From a checkpoint of a small transformer trained on Wikipedia: width 320, a variant of Muon for these matrices.
MLP neurons of a small language model. Each row is named by its layer, matrix (down: output weights) and neuron, and shows model dimensions 192-319. Each number is 500 + 40 x the weight over its row's rms, rounded and kept within 0 to 999. Numbers have three digits each. A neuron's up and down rows have the sign that makes its largest values positive.
A block is one neuron, or neurons of one layer that tend to fire together. After each block is what it responds to, as a language model described it from the Wikipedia text at the highest values.

L5.down120:514465446548527510575516514493499429496517529511526519481491558523549582503537439453509472541478527531509557499541469518522467521512545486448494441573488553482548492527453501499533452508467490502561449537464453464486475527543536521441524507541558467476479513494497537552570494446425506490444488458525509509458503526463430512470566514528489562511449507498461545393514564505542424540532
L5.down249:517572444474554508593467483502424538498486481525583501504459478503539503492434468537512460544506457505529534510456580456478378413486481538477503532560497537465493440488498458446506581452501463442475493562456470509518433570502530517433408507489517476503497519512455470475432490530477509540547478549472507432513489488482527520545568474489450524500531557464514452476469566552528477521529
L5.down413:466433541473460506503484519506447451429553491536527499484502552478553501483421470539500437570505530573524550417436515486509360461471495514517523521517453499535499476473474460564519549518473522423493469515514534536462475445548559565556509507492528472546584488552461441556475459470516542531497476475526526525498479478549425496596506533533450406569577523427528504498517460489439521431480
L5.down504:486389416500452523507513505547444489490503507497509523524475477509514484558519526516571555518525498548508582445427425571457425518485499533458486453498467525440581520516489524580476533560532541530425465520467481476561516458501469547403514515512444520525482488582593460496503440481518500459499551413492476557555487526556525443517448473524474495512484518483496457540523517555507454545514
L5.down543:500463498521533489523463486496471463401498424521467492581474474525533443577448514497488490548527516547527446509509502507579546471591480502547536497539456548475527433440530512437505414484479475450470557528495514562519544447491471509462494521529492516535533499458509467478431532488445513455527541584536502509601428510535447534530541490459520471527487501556573514447510421574426531463507
L5.down637:498528438527482548503499489506502475491487463481546528531462435485474470546526523473526479484388572502531460426547562434588448498514602479452488489492568501541565457546531543515553572493542496490465475443477494413495516401530523486496512486568531551495445474488519567505451477539492533489534455537484462533510468452446472442463465541570591504479470515535429474503483476497494451577583
L5.down741:440480541442551483437439493480494501488550494473478509580405499481529482514523544477553507519510453554541539531555514467398584493391487415483475509564466519477504507480474528489497471559481484499462446507519525507497525468521473500503396512547526482500447483479505498482457521432456501527548470518524511518472460518511431512458543565508522459539498516437562491498520505542490513566461
L5.down803:492474497448507536478501530446502478442525467584509521483497457567527457483414519502559491475487456500396503492500520466456500527480539524522546491493457575579494483465474466443500498507475586480460453491411515486428554476524521501592416527493501489478514456493466504555488454510514494523528443588581496505494461479501508511475451489473504464519470468492480532481552489414497539529423
The end of an introductory time or setting phrase before the main clause, usually the comma, as in "In 1960," "On 8 June," "In his NBA career,".

L8.down287:515502550563514443434559410512501482482541493470382532476466519507514538495476436551537536540456461450495500507461558501556508513503440543523519552501462534470511520509499469479443496572442499470534467439548497485445550458529514493476516518504528515461509540472444528446502506494492499464432535500554537459506536492532470480502475502518453441486583411464509474499472561492445540495406
L8.down314:519489510491458497535509547546570529466528494486483492535534492457529492521443409448505493509419522502453468437550479529530520405462566453477465544514466492527390460533454478459564471512524475510510547471520455454524500490446503489555493515538481456468528536498552499586508471573500498512486416566495476489459489546575549448587405471427486533475478478473562479500598514520472496459509
L8.down335:473439508520486448503515602480532481540494495537489572450552534524492465576570549548527422554369512526481413544555577472444411476466470525519467527500515488521554493458543515533560462512489527500556530513534547518537499491534539586490459490536426453510571574473506485463481430467450521579494511491517527492494513521490494453511433534449509532560514493506500565423478533530482469543540
L8.down531:455447487536518500510501470442427491465455505497489487522544487436449535498513438471509487511512518489519545516438503512480412458377479491454492435516510456411557518501472465452440519485538456503512399539541507499476565550544446547563499537536474558531492490458469521488576563556502519500515450453422493534472480516539481415555429519563519399525502448513486475510470517537466483542454
L8.down570:482438471544463545502497455506590554433545504521461529464485507505543528499457512529496522588509459508513494538628539557510455465491502445511467435533474474515498479565487536461536436476455530527473475429535519416536543500479502474545565528573533472456566510556565479535455446491543537451507490514462503495524554508499454432497473484511548551567499481537492515464555520450530484504529
L8.down699:551499480468463520526535491536504498579397594520427485520498434481451414493489513534468536565516518496508510579487460493480555467564562500411472501532473508506527483537469462523501495454537464517490502370597581542531494575465508500480506505521505535486528611501494528498408586495495436532532472533513395540520530609477507488489495509489504501549503576469489505483503504444566467497493
L8.down720:540514466562489521409518512511518492505495428497505520488456464530482436555437510504482489500476481508526481569543488465505493421528545492439515478540515508419579530435456480482457418454486505434493443463452465460549497470568475516494438498510517526450516595581474577373479503516484470539569516473533531537582453438569485474551490454474520511557512473423541484438513489523504532520514
L8.down781:472463511456514466509468494545506531464495533510560521519494510498533495539540570559610574509469519552564530520452475485518429572498478453400511457493486426459429477475478501489468504512506438551525459435550475487519553534421520441413465531524477490549493523463581494517523445488484477497521491477522473546509499535445536542483519498551533464481506495565535515423521487472437527518523
Final token of an opening time or setting phrase before the main clause, such as December, season, year, or the last digit of 2012.

L8.down23:500462466515446523487489536438474512548483434475490566412543493496562495543511538438526453506517499495522515441513514434538444456430518471504555522556539509460486503507459451513491504457554453481462402548460493527484552469497509490484483513452491491470515466520554454561512536448457500456448507562534503514473529416466561466559467477520447555498497580584448512523509417644469513489470
L8.down65:572504554510460544508392511456467504482521471548473462462496451496559450535425484452515477509427530493451480536382546590465382438509462554529583466520570496479479468498486443462451469448559478537512540539457519550493519424537475495527496433507470503531600472548526507442481413496539462545479468502459490505525466547520522386475513527458488494485587508507554512421559552602505475462477
L8.down179:496474523458476509501500439499501450422488541465481513516538544546458523463516443550504467557527513496475459548446522509475519495502553552554489475454538490509487527481509535587497512500438547495500529488547405576503507442504526441500490545487457522471550513402484546556479485475471492466514504417553434419530479489424451517471429510404528551547539490566534524507499508526533498506496
L8.down360:541476511498491474477520545578517524498538496529559473562466560489600516544493498541491445555508514451472417424481481498523440520410560529557489489481453483544514560519481485511392537534590515492468515576503491493500611559494398496573512540538533457515507476548526481516512457474463486531423595472521470563437469511516546461472551536479517465508523482531462527484469481532547524570536
L8.down371:467533495530526559478501500492495515474547486517538527487498468509487472500425482510465452506469596484545527528434423511441449512481426482507479504547508485561506442563455543491493546489599522496454465535558488498473490520496445453465605498520558540476510431519454490590470540469534484514471516448466581505478516507493451462469491436532435443482527520574513482529467531487587517535482
L8.down444:577474510567596540457519491540517498532445455545501486556555509450481527483557602435515512544499599582487490500445558465504460473466471569411535496500550491561562490516460474448458523498457486536514458502504548529478470519508538542520578497511530534462567514554481469496501528501437472444484510483510515526462514523488443442479503494479514527481468497503543497496558535499566437485555
L8.down456:508474545503507505510475473504514480488526604442529526560417523516511535455452496478429449594479511479506484436459439410478540534544474456585449505437520524565530508475499439524564501436563539600491530510480558478507531486489550511534527473564470429422498506505574488528471513509473559489352548439448521505512481557458517456493484498550423499515504561493496513480511463481525489511508
L8.down525:485475451515545475419483498508463546524502487486528465477539498569438468514557486515451505548515450519502464568468528503534479470552464541560524492488467441521394471485472507561541426575495510416430492565534493440529496492494485525496502551512537492494540520527534563475533464500487517531484496524483521517537456507454554460469426511484555480459495488454535399540461437462522463438465
Final pieces of adjectives and passive participles after is, a, very, more, most, e.g. "is inform-ed", "very long", "most common".

L5.down161:489542540519499569586574564524480511574522524444476503415529475464479450500564458545541599471457518483629516498523493434494451505586498462551527480442522495531520511484500479429414485478520463445478497527487513523519431462560451422480508508483447537472557493525539516457563455496554453507506499457474454434553447500486469504564519522491481448547476526454506499449516469471512485479556
L5.down180:490499484460535566467501445438452520502539467442552517461550519520403501544494506508440472530406524479482446534517412506524519497495527455481430560572452510484528511538580581420501506488546513441537471479536454506527535559491531539420521504501483527513526525514502540480648552483498504495433576454557522531519499491569506475497450510522588515503499539502497460399563486515544557466513
L5.down246:473471473504523501479544451516576560543512455505492524563523485529515496403451459493503455494468525516432497509569503506549527580507512510472506519541485572463499481482531438530524422494516523509414505449433552465461570465513479457548508516454508442455527463467501527479562529486640534478455498599468520474450515473527521484570538520491506502522453554504556507571511545510544453464534
L5.down336:512516565506501523565518499547545527482510498503460458488511466534492524498527493486435520441502534532505449462497541472494452473507528481456505447467498476553494422568555518460415569476513565494516484534441494520470461467445511563449527513517462461462525469513510473433473550486393502484578525524463518436485538560518478463466450484557523532519469566440506549536487502510507472534522
L5.down364:510504488502488481459508543516513460407503445470529552565555515563527485535468499484534447489507572502515551477531556524486524494522461500556519525537557498524496546514380489471519528545472462546483496472521535514535486521558504516427553580419525508560467525530527565477512489473534526396548502531440464539460506484525540492512495489518540497462500490505522535513427580535477527478565
L5.down472:496481557496429499517523565465501482465504476478462496497542426547450481565549527525436618552515455527486528573476487466473465528556460410511517555510479493457509498481481478535513504550499514580529546508508520471470520468530468479496484447449532541448472491638527519525459525481539520487525559558509446558498460422534486498542480511487438478447501529425518547514493487429490443494490
L5.down545:492505551435465502483467444454517531591531479457445509518535502507483499498489498491534447547519444506431535549501565500518459549500461490512485534511485531455455511516518495571537506496507441402424488560506484552492523522447479552540475491457506506535514559518529553445565455462504536454423501510540549545505468458535536460480412434467591519591429518475501489523522410496476413511559
L5.down633:470525461483544491466495492520528467383419434547480478503525510510489448448485501501464511458518502472512547485482443511517465493535526560530491532432441440490557527536521496471502457436541500531528504509520503499543494511502588514481517503484480465493456490508556505586504476502545476542567480554537569480462490504481420512522406498512481513519471474575523552463556456490543475500486
Short pieces at the start or middle of a longer word, seen before the word is finished, such as ut in utility, nes in Wednesday, ple in plead.

L8.down307:518508465563561501475456560443578576471457429529490481453553498460517512544594475542547530482574535457514525475451468506481216419448536576484431526517494517529493524503552482567447468505459530469475511542477490560565474493525471503486420572424455431496474501557475434499515475478534504495546524495529519552482555565533469450491484461526451512524518446524519482533468496554481498497504
L8.down332:582473513454490570518562503486522450535515473454500469518523453547435478588483501438533516480486497528554532543532533481454369475528452498541562538497517547454513533471472471420485417409522538584538545449517485416395481454458578541456547508512485519541471455563529519473497478512605532487443515500534592486532501476459584457448400504438381517511565530558525565525508481527499541500492
L8.down523:508490509557572484451469471487452483556430446551510515485477538491523538457474545441490544465501546484504494501482532518432345456458477466516453490522423464507561457467470522520468441452523509460459530486508581544459551498479514485494524503516539498474442475511475467571488540521504499514457513518527490479505492551537566342569520512443495507451501469437481486508573541456496408502490
L8.down540:603506526544517540537475539504503523529403538525498411513535519472538522478514499515471457478477537493503510550387499571451335493453473512482527516489485488458469572484476412530550517423496477490495490540600480487550553469470513471547472552453476531379499487578546481528509474488572505535555534487483456449488481489501490402487461479482468508465484564496491501529520499507474485527496
L8.down552:512503514514553465511478520508519467491531483494536513466482511489481545461547501486526488521527460478515538522520485515504020456518460480488473504531514517485515492497509500537528537529448519552468490497470496496573457518512513469502428427511531458547395545513492495490481525526530534532455473476511494496544504450520449551445500542488471527501514528469524461473520492472445465475499
L8.down595:540457467493531509506531454529499507548443438477477478553474464420488495487539567516538504498497535499497504512415478494511184493432437547538536529501491488443488546480488501512426515527497479441499491571532489535478539520503524539485517495471472477492488501514415547465516506469475469523523523470521478544538510529507515374486556495522484468527528503497530499470442442511508507509511
L8.down715:492533546505473505413462462479509537455491496528490492517489475446459463505549437511465513476558539544436511479481530464529465424473489514524529468523483456504515559539452536509455593503521490421490401517482508546493563554521497471597544523442487468465522449517536526506492469498471567505561446480497469596560515538549463423440491462488460445503555508530498527489446540565500544493548
L8.down831:434432471463480508546558450486465510441500475500496501460458490478471479485511428538449463520512562498595573546450532556460570495476488496555424559572527472511547451437462529563503529463513544519474512576477497465447529455551580473486562562549492491541494501512552435473457531514469473485502466518535495508474520490474472494499535476487387541503519537484510521506507492545494557507524
Closing == or === of Wikipedia section headings and the line break after "= Title =", plus connectors like and/the/to after figures.

L5.down67:450551511433506530461509448498489580506485461516529464507495509515486424453528468511499469479525445574543432460564462470475588510471570533488493506482531487514563501533517504465499526491484511499478472533491474454486503524423533546508469549494523451496433475455492509484504518519469534496485513478505449574517534539439528489494429467501563522487487557551525470405521450439486448456556
L5.down215:489515519515479518499464555465563557488511527525470501481515439483551497490462510524506534539521497456501456458516490512484412431450453459485485534447431482513467520566505474588517439515479403554515525462520540452451465500442484566515600485456550534538532525504525508567525502482491539508471436494495513544578518530483474461552536455473568442521484474501477427467521491526474504535466
L5.down236:497512482493425512439430528511503510510531493545463522471524477521523472508521541474491485456466517506489489520525621454457566484579547549421469548498542480485518550470557476525479506546478547488497470542456502522487543496448540565474541565527457523473548575505500552476558504536471521480526503486505492560522529452571468514487467559475492479486573571508610571491482534440533469501495
L5.down321:528559442529509515461485504568444459467544542510493548533462484441475490506530527458478458467422518491487567515483450461466571574453462499494514558445555528513477455434425495543480531492463442526497481509544480453445584563494478474462502433544476411558467469478452524514437520506511488440481493525492406548486442450494511461498510512503497552535461501517488514551508500495571428544547
L5.down572:434534477516473473574458535453540487486521524511498531482425473534512456495439514544461468597481505461510500550513450486481588569521408501514492599498484462463475495535522460485451564487481578573440520454449525462461540447475509529508541464483500495465513469496559500464496533475517548518486518482552468516514531466492472469484474552534539496571497552492464539490544452518456525559436
L5.down729:533486536471446521518488559464482527431487516508545481571533474506489522467554451488480502513433468478489485548520486519505525557502416466587433531531522464498537482470501417540518459481469506517496458431498520509547526501488541466431470449482511580545536521530563547488497478506554465500525452444472522481490499490486512480529389503525506493548570550504496462526531495483473450570524
L5.down761:519486448480512498473497465527439491460544447503422452449463528526414504546495525556556478508511524509589468473540498469529434585422551481507501491467531494439521545527600543518488446482477467505440536530511471439555443428478517578551493513480534522396467499516502590558547468479512518531444513516532434559523478541491583483502571523488509482459484511480524517518457518469479517448484
L5.down774:450553496478489495523479509456471534567466472513494564549501555481473503543476472521456504506495608434543446526471545490540411514516441553410454475451407382470472393508519510526491488540551526531477521457511505567436442515481523560577568562468523461449509457516521583544488513575447521467488433457506502430538550552449503432477545495432524452522443468488419463485511544468471552532414
Fires on "and", "&" or "or" joining two parallel words, usually adjectives or names, such as Western and Central, Oil & Gas, Hanna and Barbera.

L8.down12:567505524529494463496466564516450508450510484533511516533480506466484492461519564559514538502548540425530525535564499487505516459469518539496448497533438467482548518515479517463522541519453530537488475488497484540566407535501455470536472462517557568461460520462500486523514498457493496438530510504498538499395527499502501484603498545444489476479502522537473473522571443486509485471525
L8.down121:500514528568526464474416538511509487563522534568452544470466471535485482493441402474516453504489512418497449520488481527523434487447479436462449442470489481505482554516432554548432473508507450520501486550474523536451480465481461471525438505481548533417481507422542455577487524508466489540443439480468523467448466451536511442515446497524524445442444508483531522506500489488529497538511
L8.down211:530433538553521464575565546478451488480480486529426395459583543505431501502534400462486524469516469480552500603522404455501487519472499509497503501576491413488500514530472448486390487504554543445508486552517466565485540487508459481506520449433548514470553505516497501495487500437418525585481537511502578476486515495520518415424474415471519521465482419595529501395459483497543534486505
L8.down225:547579476470457494479459528462475464386496488503416481459450521531469563530517503458536418539509503530514460525507475497496629423541460492441468584482463493497526494495508550534519483507434529459514526446557447493536545482510558508505414448572506454520492477511503433563465443498548426505508511536475534519546507558529534617552504547478504507565443523453433470529502421516521485464487
L8.down319:523510461398507394481490501481494477473510471490536519503463601554492418421573450500508496443498422482508422445531550469461255488453510481488468561522518511530575522548463475506490505508505535464503492485475517496470554547504539526508451486502468534560491569483489473483510499521500431528500527490493582542461528499504502424590492516458481505603555508478430451475497458488462506475564
L8.down493:515536453527456514525494474503468483524545476471500531532494478492556524538397473439423497434457524480472495536540490415542426515501577491542620453458514456452458452517506431505461513471478505513524490429438474534577451499555423514465413475579449511539497450544515470435487542557487496516493472418562445524457507518491514480507484582474515550483464494511553470503479451492539538553431
L8.down665:511476506492527511455533576430509486452530506550529510509505446533430531436555521474491520426512518500516503499463531458569522398476500483485491527460497544494489533522548471481529508527406489465477479450479582520453461520503473450469520476521511518466466503478513484434542495515440444561546463536515535469506499528474494509489408466454571534591510463506487521599516428450509594457515
L8.down803:439420502495491503500488510522556546509583519514443469521498503470464556546508527525478514502473524458470469521497549568531516494572533484523461486534496541495510470537534491538481498478523491436437475505438440457499459469494523505478581409499488559510564552507553522480514474407510509487547496431579544505481520493480446401490545483499485481519527513515497556468536488521498493526508
The and, or, or comma that joins noun items in a list or pair, as in "seeds, and fruits", "engine and transmission", "Klein and Marty".

L5.down33:531519567508500486493497474446542462414563547544617505492494501456580451469470465393508458530511484518476547470518424454549397575505493498538474523431446518467458489529509550507491490486568372492525474468551530506478486496492588509504441515472522522501438496482569474486451509517490505476504510523515493463508542489398536524541519506568527475444529515503433478458573474508437498514464
L5.down261:474455508491572549534543492494421488483544457513507548569536550462510463539479560476525506561518540528497532485493467468517437448420554490514506498491496569536518485534583477538508456520500475491428560530485551481469382438512504498524462443474507563550502453537516524567456477490552508434477542474530545483535479485450482473460493551434424487496515482487460577495538523593539525464513
L5.down271:467531492510561477499503464560484562449590481406543530567516498491454475471498418546539570521513538516475483507491602490556436512489522466506555526486492455480539547565531544452534505451489491498508509416511456528615443500531549456468543532549496462502504508454530531468408450562578501526493471475486448551516501505472422506568453506515569434422499489568505559516496538489452515574552
L5.down307:487468509530478548508510517431418496494510473480487540526440511454536482409455525503433564509493477500545470457457441546510363557443482471581436546528387505499503487513476493507582469493549447586554519497491515490520470487493477410488474476427507491468520521481579507494440508535502494507493485516459497502485441516477529526550565467474576481524446526549404498413515515554581483483509
L5.down488:499480497449458505536501501484519511515453541574541468458486472551445497459489515592551470451431488501544455508582489486478528545463493496509518506478532535516531502442502486510535564500508528515529467499486496422495515569518525479587505503586489490470532563505529482413552452522387542489507551493457502526508532472442469572481482492393463576501530463546563480477508502453544534439486
L5.down735:433530533390515486437586535494475496438511502538460500500497507453481507508482475531492517468493503463511443450355461512431191466502529502546517466503408486466577472574509510489506513446547519535560528486517525539490474468486516514437546494487507532458525490514561510584470505548508500504478443531508541466496518520498511505501574505490515508470475481469455522460484483475555491516484
L5.down752:508478447473467462584490385500511485490572575526497468457487501473514517542445555544478462472504543493488469512539484510519471526555490529452538472492477503487511479455432509481520555513510508518481494578528530449546520549552570535539489485529473550515500512485592608439476520486442502484465440484452570531462548508458512507506537499487544470452487519474501507558484520482475580513493
L5.down763:467524408490481452499462528503508495476459491469517507442560582565486533542476515450501504412531506528525541439479413482553553475479543556530442432460505520494486546487461507505469486513518539496532554465481565554554489439459535447499555503528505552429553519488499496433526502492540543490543493458515518529433601449465513444467504501516533550537523491493505496501508506359529555503511
Closing == or === markers ending Wikipedia section headings such as Early life, Professional career, Awards; also mid-word pieces like conc-ed-ed, re-rel-ease.

L9.down416:505519525543550518501533508467526527493448463518467552518517483551527572468563555462504467495472476582566526510475480545558456520472441480515540481511509423500516445580487471450588545490554490552413413503507447463498437512534598489505516468506506405452496554501419486570424479512474492522468448578547542508489501509568519482471545499480545472503533509406528534469538464501552522492453
Adjectives of degree or importance, often their final word piece, after "a" or "the", e.g. great, key, excellent, considerable, defining; also stray table-cell tokens.

L9.down704:467479495476490490494480459488480545496499481503476487542451544451487527524446511505486506541523481470486508456468500500510381549553532442543548481556502540490406552436468420561451449457467471508491556583508491533522472535581472467465482500495523545547371542446498481423448572506517496439529465505540549412464447539461465452548529474558544425486477519478566499494467478509453537491560
Mostly and, or, or a comma right after a preposition or clause start whose object comes later (during and after, for or against, and, with); also the 0 in years like 2012.

L5.down49:505505486534439445486462483460368552495484494578467412437554463478482459461486545502523565458448478517507477488480536434478440455492532488512548435399533512428487492536504497425601491499505472509435516542457522522502504583515571510420498527537511496472445635492537533518471476486514445576517473459453451515440446616518445490494399506501515497514510543515486486506451492498471496491468
L5.down231:491537496492433506462528511447504473500514562521505557512482487535495513480478492523432478428481485512494509526472554450501403463469569498506458523428481468481504556505541437533560512593559478476521443534516474554520533491488509511464517486505508550511477469441487482525485442507478454466579517519503501564444571495512525456492447480546542475529435513514487557527461460456487465554496
L5.down452:532456488491470533449477444468512540457499517432510521555472518501478526436549427499557486425495493467550488547395508478573390517500465505524519535528547480470466517468518453470538453518472490523508464452488478504415510523512515522503502543490537531531444423511455480482563522484422519560563490519592476582490490530457544517465491518579494542497464545555472518538468449564442431499477
L5.down458:498529432503471513514512490524529458512472432534469523499461528484521486536526568538404509540436505489491495518434531524529412477487536482453467449472536445433532521493523491519490508469562490450441535537520501448464512540487580525481550533558439443585568516524542524531517481489491476513576521471575513493464473499498449391516530497534508445581460506534450588513526500527474465514581
L5.down500:532494473496481439422503540494503476508507507449514532558500531511519546566511457515508480526529481528596508542472456527518492433556511524497506595555452473480504509496478479507533551501492550529446458439423538456491517456486514557451530495534610538582454502520428447539538489514432509529499518416494512503417499497557464462473526454498530449553520473442436396468524512467493449530490
L5.down648:519488516487526484467520536442500458491544504528468495548563496484493555535531550453457493519488509481523517433451531475521531492477520524419448485530608512563464390424514438504541473511526518474549489502408467512434531485456512511503498486537531542490489552476466453453473473481468440503525603466501536464496539520502510394464611485547505526531463455490492503471566427574480436461548
L5.down739:491512532447471504509494468412451477433593491463492470516492510484534488472565484578479523501519602522507497513456471515517512448473488510508494509478496452488438466495479533547483441560481471506536435541536534543480533406532458524432582483473448483440521469525550430515529473480472498434494528487542530520503478553559462559503526569531511576496425405538528483509549509581520556476518
L5.down792:529511443419461445525481514496558545517514453477472456516426490534499428380531449537477456496490530552465492475485507399515500498447565547437519412506501517470496514508451519525554514453448480525443467501509401490469493511532507503494476505477475466498479488542442488465539583550520501535459477493485509553395482524483503418463466539500522483506451464558482488452456578575446555562521
Second pieces that finish a word split into tokens, often sentence-initial (The+ir, The+se, H+er) or suffixes like gross+ing, health+y, metropoli+tan.

L9.down474:511451453514475484582494485473477539511445445515502480449558536441456415532587547474578469473505496497518471522472431513501467486479492488539448472491378500437550480565485502548471522525551480444549486490516536511478468565492504520487496495542611586540519502467461475590475506537498484441493568496481526484509465536545585612494547514512437429491522489446503444527507402426511498480476
Mid-word syllable pieces, mostly in names and compounds (the ki of Wikipedia, la in Gerlach, mi in Schmidt), plus table pipes and punctuation inside number strings like coordinates and scores.